config.toml
n_layer = 9
norm_eps = 1e-05
bias = "none"
lr_mult_up = 1.2
lr_mult_down = 1.5
MLP neurons of a small language model. Each row is named by its layer, matrix (down: output weights) and neuron, and shows model dimensions 64-127. Each number is 128 + 32 x the weight over its row's rms, rounded and kept within 0 to 255. A neuron's up and down rows have the sign that makes its largest values positive.
A block is one neuron, or neurons of one layer that tend to fire together. Before each block is what it responds to, as a language model described it from the Wikipedia text at the highest values.

Word-start prefix fragments
L6.down37 [131 117 133 100  99 129 100 112 120 146 181 115 133  90 132 143 116 169  87 130 101 156 121 106 103 176  97  59  98 111 142 104 115 150  81 158 160 148 158  80  83 136 154 196 111  88 147 173  73 108  97 126 143  74  83 127 150 132 164  99 158 124 126 115]
L6.down62 [179 131 116 158 142 130 144 201 118 128  84  96 144 205 127  66 138 138  66 130 135 125 176 125 118 139 107  98 108 151 133  70 121 176 112 102 132 132 175 102 131  56 188 139  86 119 137  81 109 183 104  88 147 135 128 144 125 110 143 115  76 136 165 168]
L6.down205 [137 118 154  99  90 155 146 129 167 126 181 141 132 159 173 101 118 141 135 138 108  97  78 136 109 164  77 104 102  67 147 105 113 173 131 135 104 128  93 177 151  87 203 117 118 154 151  55 118 163 141 119 107 133 178  96  93 108 107 122 114 134 140 103]
L6.down253 [104 149  81  80 172 196 142 165  99  80 164 142 175 115  93 148 124 107 162 150 111 148 116 175  77 159 123 186  98 107 133 182 120 126 155  79 142 147  98  89 109 113 159 100 160 153 104 144 111 124 121 135 107  85 160  91 194 131 142 153 134 156 135 133]
L6.down319 [149 146 137 171 143 165 163 151 118 152  78  53 155 123  57 122 114 145 128 123 113 112  97 114 133 164 124 109  81 194  97  76 124 105  97 178  82  64 152 126  68 196  72 165  66 151 120  91  85 152 160 130 135 136 104 122 139  87 134 129 100 146  85 119]
L6.down403 [136 125 114  59 137 166  75  96 108 139 130 151 151 120 117 138 176 199 134  98  74  54  99 118 207 141 104 119 128 116 149  86 128 144 133  87 102 102 156 111  92  87 120 158 103 149 144 120 118 120 116 143 119  81 161 118  96  92 103 132  85 172 172  95]
L6.down471 [ 89 107  91 117 172 140 179  92 128 173 100  87 132 128 102 149 147 146 175 100 129 137  79 117  98 148  97 134  79 120 171  80 111 115 117 138  80  68 134 123  81  39 147 155  95  71 141 119 108 119 113 154 101 162 145  71 136 114 112 141 132 110 116 112]
L6.down498 [109  63 127 103 153 106 116 165 190 179 175 145 176  91 102 107  73 136  93 130 110 121 121 118 128 124  75 186 146  94 121 175 187 157 143 108 138 160 140  96 173  76 167 169 187 115 124 169 173  84 104 142 127 130 170 129 131 117  97  75 115 133 147 135]
L6.down551 [103  98 121 226 127  96  82 118 104 189  65  79  94  89 135 190 147 141 144  98 103 101  90  93 129  94 179 121 126 175 160 109 147 156 161 103 150 176  75 101 134 136 159 121 154 147 133 142 113 144 133 162 131 164  95 171 130 123 152 159 151 111 116 136]
L6.down589 [144 148 143 112 155 135 123 178 120 129 162 159  88 151 110 140  91 152 145 117 140 183 121  99 152  65  96 193 101 187 157 169  87 187 123 154 129  68 113 143 150  91 106 102  87 150 161  70 203 121 135 110 146 136 103 112  91 154 111 144 171 156 119 149]
L6.down625 [ 96 121 162 167 139 108  85 156  99 123 101 141 144 127 111 145 125 138 146 131 138 111 130  95  73  98 201 155  71 118 151 119  63 134 114 202 113 130 151 165 141  89 179 156  24  86  99 172  79 126 116 156 112 201 109 199  70 130 118  91 119 149 143 128]
L6.down889 [196  96  70 115  99 215 106 159 144 107 118 163 137 111 146 113 128 133 101 135 145 118  99 185 116 133 127 101 144 110 136 151 100 113  68 111 169  64 156 193 114 120 108 189 150  68  90 142 168 110 111 132 112 101 160 135  92  58 166 168 100 130 159 110]
L6.down931 [124 154 119 119 156 148 118 118 123 136 130  96 112 131 194 118 166 128 132  83 133 143 190 174 133  97 126 118 144 154 167 133 112 178 160  84 137 126  80 187 150 115  83 119 155 122 162 134 126  92 105 141 114 135 135 113 109 132 119 115 181 112 115 186]
L6.down1026 [135 139 115  88 137 120 123 164  91  95 101 186 123  93 112  59  92 141 136 155 116 155 106 124 124 139 155 144  89 111  85 125 148 162 164 182 181  54 151 101 164 155 133 119 126 156 122 124 150 185 124 140 185 142 151  89 196 125  82 115 105 156 108 162]
L6.down1124 [ 93 109 165 119 130 107  74 223 162 115 177  99  56 208 162 187 171 119 135 129 120 130 123 122 155  90 100 145 119 171 154  78 156 154  74 135 113 189  99 124 171 106 102 185 151 145 146 167  54 183 186 160 131 110 158 108  84  78  91 111 160 156 111  78]
L6.down1277 [141 118 116  84  69 136 130 138  94 128 110 180 178 121 137 160  96 130 187 120  34 105  90 129 148 125  98 163  79 139 182 125  95 135 167  59 128 121 100 155 126 124 109 142  93 121 135 156 132 182  93  99 169 116 118 171 200 136 147 123  99  89 154 124]

Place-name completion tokens
L6.down7 [122 106 111 146 152  84 115 125 140 138  91 126 119 161  94 148 127 119 156 101 129 100  90 140 139 167 170  99 106 125  73 157 142 102 161 156 113 101 126 155 110  94  96  90 106 119 130 137 149 134 166 152 115 124 135  94  88 200 164 169 134 118 141 111]
L6.down197 [ 87 143 141 124 179 155 173 135 101 115 148 130 132 119  82 176 180  98 146 145 152 129 128 153  66 101 187 111 157 193  78 170  53 112  87 138 158 160 139 115 168 168 122 170 131 104 118 139 106 141 109 109 129 101 137  90 193 149 136 187 168 174 123 121]
L6.down225 [ 77  92 154  87 100 138 118 153 162 130 114 125 107 158 175 155 172 164 103 143 139 185  68  94 206 173 149 155  88 100  83 149 158 111 114  87 178 131  92  25 116  83  93  64 134 137  92 138 126 156 116 145 125 149 108  83  77 134  84 133  27  67  74 103]
L6.down327 [114  59 110  73  75 122 116 141 116  80 183 152 131 113 107 169 130 111 133 110  98 138 140 159  96  95 179 144 150 123 140 164 132 151 155  98 142 137 113 120 212  81 138  65 165  69 149 135 126 168  71 172 143 133 122 154 154 125 149 134 122 203  94 137]
L6.down472 [163 146  74  89 126  67  86 113 106 125 167 114 105 170  66 127 133  99 127 133 141 164 118 140 111 141 142 154 135 143 119 102 143 137  65 126  99  97  69 100 105 179 125 127 183 216 133 121 126 168  90 102 139 112 200  59 139 112 151 111 152 103 104 149]
L6.down489 [ 80 120 151 178  99 126 114 150 123  77 116 144  88 163 144 151 161 126 137  73 202 109 107 146 103 101 157 151 131 156 111 126 164 156 149 161 128 157 173 109  83 179 127  95 110 122 147 147 100 151 176 172 154 123 120 122 124  91  61 106 135 168 114  14]
L6.down752 [113  82 133 196 123  67 109  93 161 119 136  73  82 188 112  95 130 132 162 124 128 122 170 156  81 170 145 139 101  79 135 150 122 176 156 157 148 136 114 114 145 121  90 108 120 122 114 128 163 139 144 157 128 155 132 155 135 138 138 153  76 100 158  89]
L6.down771 [ 81 164 110 115 117 151 132 103 152 134 113  88 119 140 183 118 176 111 142 117 164 120 125 105 142 112 119 212 141 139 160 145  52 136 148 109 148 178 193 122  61 149 148  88  78  70 143  82 118  94 137 142 167 127 176  94 141 142 159 147 127 158 124 103]
L6.down783 [122 125 178 137  52 138  94 141 162 128 124 155  78 111  97 172 196 136 123  87 124 173 155 155 123 151 153 137 161  85 141 129 152 110  81 167 123  73 127 137 156 160 115  78 124 117 154 107 165 129 152 129 136 145 106  99  84  81 111  84  65 139 147 122]
L6.down835 [131 114 103 135 103 202 155 183 156 103 108 129 169 139 114 132  94 152 112 164 131 161 132 213 137 116  70 130  98 104  74 114 121 163  53 118  54  95 170 104 120 180 170 114 160 187 128 162 194 204 122  91 117  94 140 121 101  84 162 112  96 106 124 135]
L6.down879 [ 68 135 113 130 104 105 130 193 109 172 144 123 136 123 130 155 154 112 136 131 146 109  70 141 116 144 125 140 123 111  89 137 134 143 147 124 140  73 100  99 165 127  96 143  89 178 168  96 112 174 127 185 122 133 125  83 150 124 106 123 152 130 177  76]
L6.down897 [102  86 127 117 168 150 182 148 121 175 138  97 179 112 168 200  69  91 158 120 153 139 147 144 136 128  74 126  75 161 201 209 162 179 111 110 106 145 143 163 157 140  59 176 167 127 125 155  97 155 120 106 132 138 151 113 122 186 121 136 133 138  72 127]
L6.down1040 [ 98 136 142 142 136 138 151 201 102  80 137 162 149 137  92 142 245 154  69 124 194 142 189  70 159 126 124 169 112 128 139 101 145 150 127 118 145  91  87 135 159 175 160 140 111 146  98 143 116 125 158 137  87 176 169 125 111  90 124 114  91 134 163 221]
L6.down1066 [ 61 110 130 136 114 100 133 145 146 107 115 140 195 118 112 167 133 107  74 155 166 181  99 109 124 185  80 149  95 129 148 106 118 211 109 103 135 158 103  91 157 144 142  96 127 124 108 107 113 130 141 174 119 110 120 123 136 142 111 112 139 124 140 120]
L6.down1144 [122 118 135 116 122 236 110 197 130 130 110 118 112 127 127 165 168 118 146 108 134 117 135 153 141 153 120 108 211 170 125 145 123 182  90 101 116 118 158 144 147  83  99 120 146 100 147 113 133  83 105 144 113 129 134 166  90  98 129 133 132  99 132 124]
L6.down1149 [ 43 160 151 128  99 103 152 154 120 131 153 120  99 136 153 155 133  99 134 121 169 149 160 123 145 118 164 167 183 146 126 162 186 122 154  90  92 138 111  87 106 168  80  98 142 161 143  66 178 113 137 158 105 165 147 115 117 170 113 123 116 110  74  91]

Possessives before kin nouns
L6.down32 [109 118 166 113 110  94  97 129 118 148  92 129 135 138  89 169 158 112  94 159 104 116 117 121 119 104 176 136 107 179 111 112 175 177 119 147 117 185  94 149 141 196 111 127 109 170 129 101 153 189 167 130 122  78 149 134 116 220 159 117  67 141 145 131]
L6.down44 [132  74  94 146 124 164 174 150 194  97  96 122 160  93 167 149 144 101 129  72 137  98  70  72 122 116 151 150 122  71 168 167 188 164 155  67  50 186 142 111  55 148 137 129 142  82  94 103 121 132 125 147 136 135 118  71 114 167 161  83 149 103 115 109]
L6.down57 [120 139 166  62 122  60  68 106 100 111 162 114 145 131 124 141 128 165  89 138 116 145  79 115 137 165  40 129  94 101 139 113 143 100 147 131  40 172 155  86  73 168 131 216 111  70 188 105 151  94 140 165 100 110 121 173 127 113 162 180  87 199  97 133]
L6.down58 [ 99  94 108 180 143 157  90 143 175 126 138 130 123  97 149 145 138 146  76 139 119 166 134  82 121 130 139 115  95 144 142 141 184 177 130  90 129 127 134 117 106  82 157 147 135 135 186 158  74 169 147  94 125 159 117  56  51 132 139  97 124 104 139 127]
L6.down110 [143 132 147  52  99 152 134 168 173  66 102  96 112 142 139 156 102 112  74 130  88 135 165 144 130 125 144 167  88 169 112 111  94  90 133 155 165 149  77 139 179  76 136 157 153 117 141 105 153 118 131 128 102 123 141  78 164 102 101 113 140 104 129 151]
L6.down118 [103 135 124 173 115 110 157  78 121 148  98 130 117 121 143  83 102 155 160 128 109 141 100 123 101 142 117 100 189  72 127 102 174  76 171 152 130 115 237 115 154 174 126 151 167 125 109 123 128 148 135 119  59  80 106  82 145 171 126 174 131  70 123 184]
L6.down212 [116  81  85 110 140  78 176  90 120 125 105 114  73 118  99 120 108 188 149  81 111 101 100  84 126 141  96  96 139 107 146 184 100 186  88 120 134 135  76 140 205 122  82 134  90 107 100  89 185 132 113 154 130  99 151 148 103 180 170 166 169 139 145 133]
L6.down497 [141 171  76 108 127 135 117 132 162  97 110 114 127 100 184  82  90 135 137 135 102 103 110 144 175 190 126 150 110  90 121 164 127  76 123 127 186 170 188  97 132 106 122  77 136  94  92 138  86  74 156 121 158 173  96 153  75  87 108 157 152 136 195 161]
L6.down599 [152 156  92 138 101 115 138 103 120 173 119 128 113  98 166 132 160 128 129 117 174  83 171 117 121 163  98 191 129 125 101 144 134 134 143 102 164 146 172 148 174  83 102 138 184 133 122 146 139  89  98 119  83  84 144 147 104  63 107  99 196 165 118 115]
L6.down609 [141 157 110  89  54  49 102 106 118 110  76 160 132 188 104 150  89  71 132  83 158 133 102 153 147 106 114 193 125 199 144 115 155 113 138 114  66 155 161 139 103 132 124 177 171  93  98 175 150 116 113 118 134 111 148 165  93 173 110 109 101  84  79 160]
L6.down643 [120 178 143 121 114 130 140 154 111 130 116 145 206  80 140 131 103 155 144 138 127  91 130 107 162 181 130 131  90  70 132 180 141 110 165 104 180 121 138 142  80 124 107 195 113 126 119 175 159 133 154  80 170 172 130  90 136 134 102 160 158 142  46 128]
L6.down675 [121 107 131 206 106 116 118 110  69 165 132 103  89 128 130  94 138 154 137 125 180 154 141  70 215 117 139 172 116 111 111 123 115 167 115 126 123 118 142 109 113 133 181 147  89 127 116 119 167 118 120 103 176 151 149 108 118 120 114 137  98 124 144 166]
L6.down710 [121 125 138 123 199 151 180 136 108  94 139 110 149  94 122  98 173 147 121 154 114 167 100  97  78 131 163 129 143 108  94  81 142 154 116  93  88 154  87  94 143 101 167 122  75 114 120 114 156 183 160 124 167 117 140  78 158 158 112 131  68  98 118 112]
L6.down1074 [140 135 171 103 124  84 133  97 163 115 135 136 115 137 188 127 132 124 116 126 124 146 165  76 123  98 215 159 137 118 110 107 144 105 113 110 151 110 139 157 157 171 122 110  91  72 131 101 160 152 122 132  81 160  85 115 124 137 156 107 111 152 112 132]
L6.down1175 [122 128  82 127 103 149  93 226 122 165 126 176 146 115 130 183 159 143 114 102 185 191 116 153 130 102 139 148 114 125  99 110 192 184  67 113 136 119 121 138 166 102 114 158 174  81 147 124 174 108 110 140  78 111 117 109 130 140 132 201 118 164 108  98]
L6.down1254 [139 138 117 129  93 119 151 105 112 119 129 113 136 120  84  94 125  89 134 100 116 184 171 119 132 126 143 125 162 137 155 139 101 128 165 113 209 123 159 130 170 190 104 120 124 130 141 148 114 125  63 110 187 109 107 127 151 163  96  67  63 151 159 103]

Mid-word name pieces
L5.down363 [129 129 111 115  99 129 163 133 125 148 162 134 113 126 124 121 160  86 129 160  95 113 129 182 128  83 125 116 137 126 177 153 150 141  63 121 112 127 142 161  79 112 130 127  90  69  84 145 137  68  80 223 100 102 125 101 114  96 120 115 155 192 107 176]
L5.down408 [127  91 162 156 110 113 121 178 134 169 117  98 122 136 131 145 165 110  96 115 142 135 148 171  77 123 163 157  65 115 130 132 100 127  97 150 147  82 133 130 119 101 103  99 122 138  88 123 167 100 145  86 113 122 158  68 132 130 151  87 138  62 138 137]
L5.down480 [ 98 229 126  83 183 138 166 100 108 136 154 133 137 121 145 117 185 110 122  93 153 200 172 180  88  83  87 121 107 130 119 179  97 104 143 129 115 108  58 203 168  94 104  89  44 187 166 113 125 151 144 110 108 136  60 150 111 157 137 146 138 169 141 107]
L5.down1127 [ 99 126 145 144 161 124  56 155 173 163 158 115 138  97 147  82 142 115 107 189 150 153  99 146 168 147  91  45 155 108 137 115 125  64 101 127 132 128 121 117 138  82 112  92 151 105 141 160  89 169 132 162 133  79 128  96  88 138 122 148 140 124 106  88]

Word-initial capital I/V/X
L4.down533 [ 69 167  59 149 238 158 122 113  97 105  68 129 174 133 126 130 115 151 113 140 110  65 124 125 130 136  65 107 137 159 130 106 160 146  87  99 191 144 117 122 103  91 138 111 144 101  81 135 104 122 138 146 136 111 124 109  90 101 185  78 145 140 126  88]

Capital B word-starts
L4.down774 [136 165 159 103 165 154 182 111 156 156 120 145 153  94 161  68  86 163 116 106 111 139  72 120 120 132 159  40  97  87  78 157 125 153 114 138  76  85 116 122 164 105 113 149 150 146 139 109 157 134 143 100 112 155 106 146 129 147 146  93 129  85 162  82]

Possessives and subject pronouns
L5.down160 [136 149 124 162 151 186 129  96 127 148 151 178 111 199 183 133 118 142  77  74 167 149 116 137 128  51  60  93 128  48 154 165 134 131 113 159 165 102 104 118 178  70 147 111 103  89  96 142 119  76 125 113  92 122 123 138 106 122 156 133 181 107 117 118]
L5.down212 [ 66  91  98 173 138 138 148 197 137 163 133 140 142 125 112 159 127 137 114  83 147 124 169  77 147  98 118  84 212 114 165 144 126  85 114 129  72 149 113 107 148 156 119 127 174 147 188  86 117  99 112 151 154 116 138  98 145 148  80 168 123 168 170 100]
L5.down365 [145  99 128 115 140 128  98 103 104 123 166  78 161 159 108 109 115 140  75  64 116 121 129 141 116 130  71  86 141 167  90 145 115 145 147 151 156 137  81 100 146 115 112 113 118 122 170 146 161 124  89  37 174 140 122 149 143 160 129 125 177 123 150 136]
L5.down952 [111 143 135 139 123  79 134  89 100 121 115 140 148 126 197 121 140  99 145  72 156  95  86 134 139 128  61  67 124 119 126 127  97 151 163 109 199 117 157 115  82  99  70 199  77 113 136 152 110 107 113 164 147 127 166  89 153 136 116 125 122 161 145 137]

Possessive and clause linkers
L4.down231 [126 163 108 163 148 169 169  91  62 102  41 106 125 142 209 102 172 133 168 121 123 139 152  92 137 105  94 128 159 121 111 127 156  97 168 124 116 135 125  94 169  98  90 204 136 125 135  99 174 100 138 184 168 122 121 143 175 143 101 165 116 159 130  95]

Place-name word endings
L5.down737 [161 124  60 120 135 115 138 161 173 156 103 127  75 117 168  95 105  80  91 155 108  89  89 154 190 147 153 139 213  91 117 112 132  93  65 112 178 158 102  99 106 108 117 153 143 187 148 139 125 119 135 160 128 134  59  73 123 181  90 172 142 155  98 104]
L5.down846 [170 133 140 112 152 112 125 119 152 140 126  72 120 181 153 153  97 109 178 159 127  85  79  76 141 142  75 140 213 123 161  69 141 109 138 160 155 150  49 131 118 104 117 152  91 136 132 145 115  89 100 131  74 111 168 127 113 132 180 201 120 219 127 177]
L5.down848 [201 148 131 118 185 187 142 163 109 138 133 150 123 145 130 118 128 132  72 116  99 222 110 193 108 127  89 130 157 167 117  79 195 111  92 132 146 128 103  93 115 103  79  91 116 147  92 126 172  89 144 167 123 164 169  85 100 142 116 129  73 155  80 157]
L5.down1053 [146  82 116 151 124 114  94 104 100 111 223 114 128 198  68  79  62 120 113 165 125 108 148 150 193 102 105 111 196 126 110 121  90 144 148 109 171 138  75 102 124 129 136 146 159 128 188 122 131 165 114 136 122  64  87 110 151  99 159 156 167 194 113 159]

Place and location words
L4.down390 [ 89 102 115 148 109 118 116 163 113 115 118 114  96 158 118 120 150 115 170 148 121 164 173 143  86 108 117 142  94 153 176 115 134 159 129  89 140 107 177 135 188  92  57 172 141 118 163 105 132 102 112 115 137 122 124 159 104 136 129 168  99  97 117 105]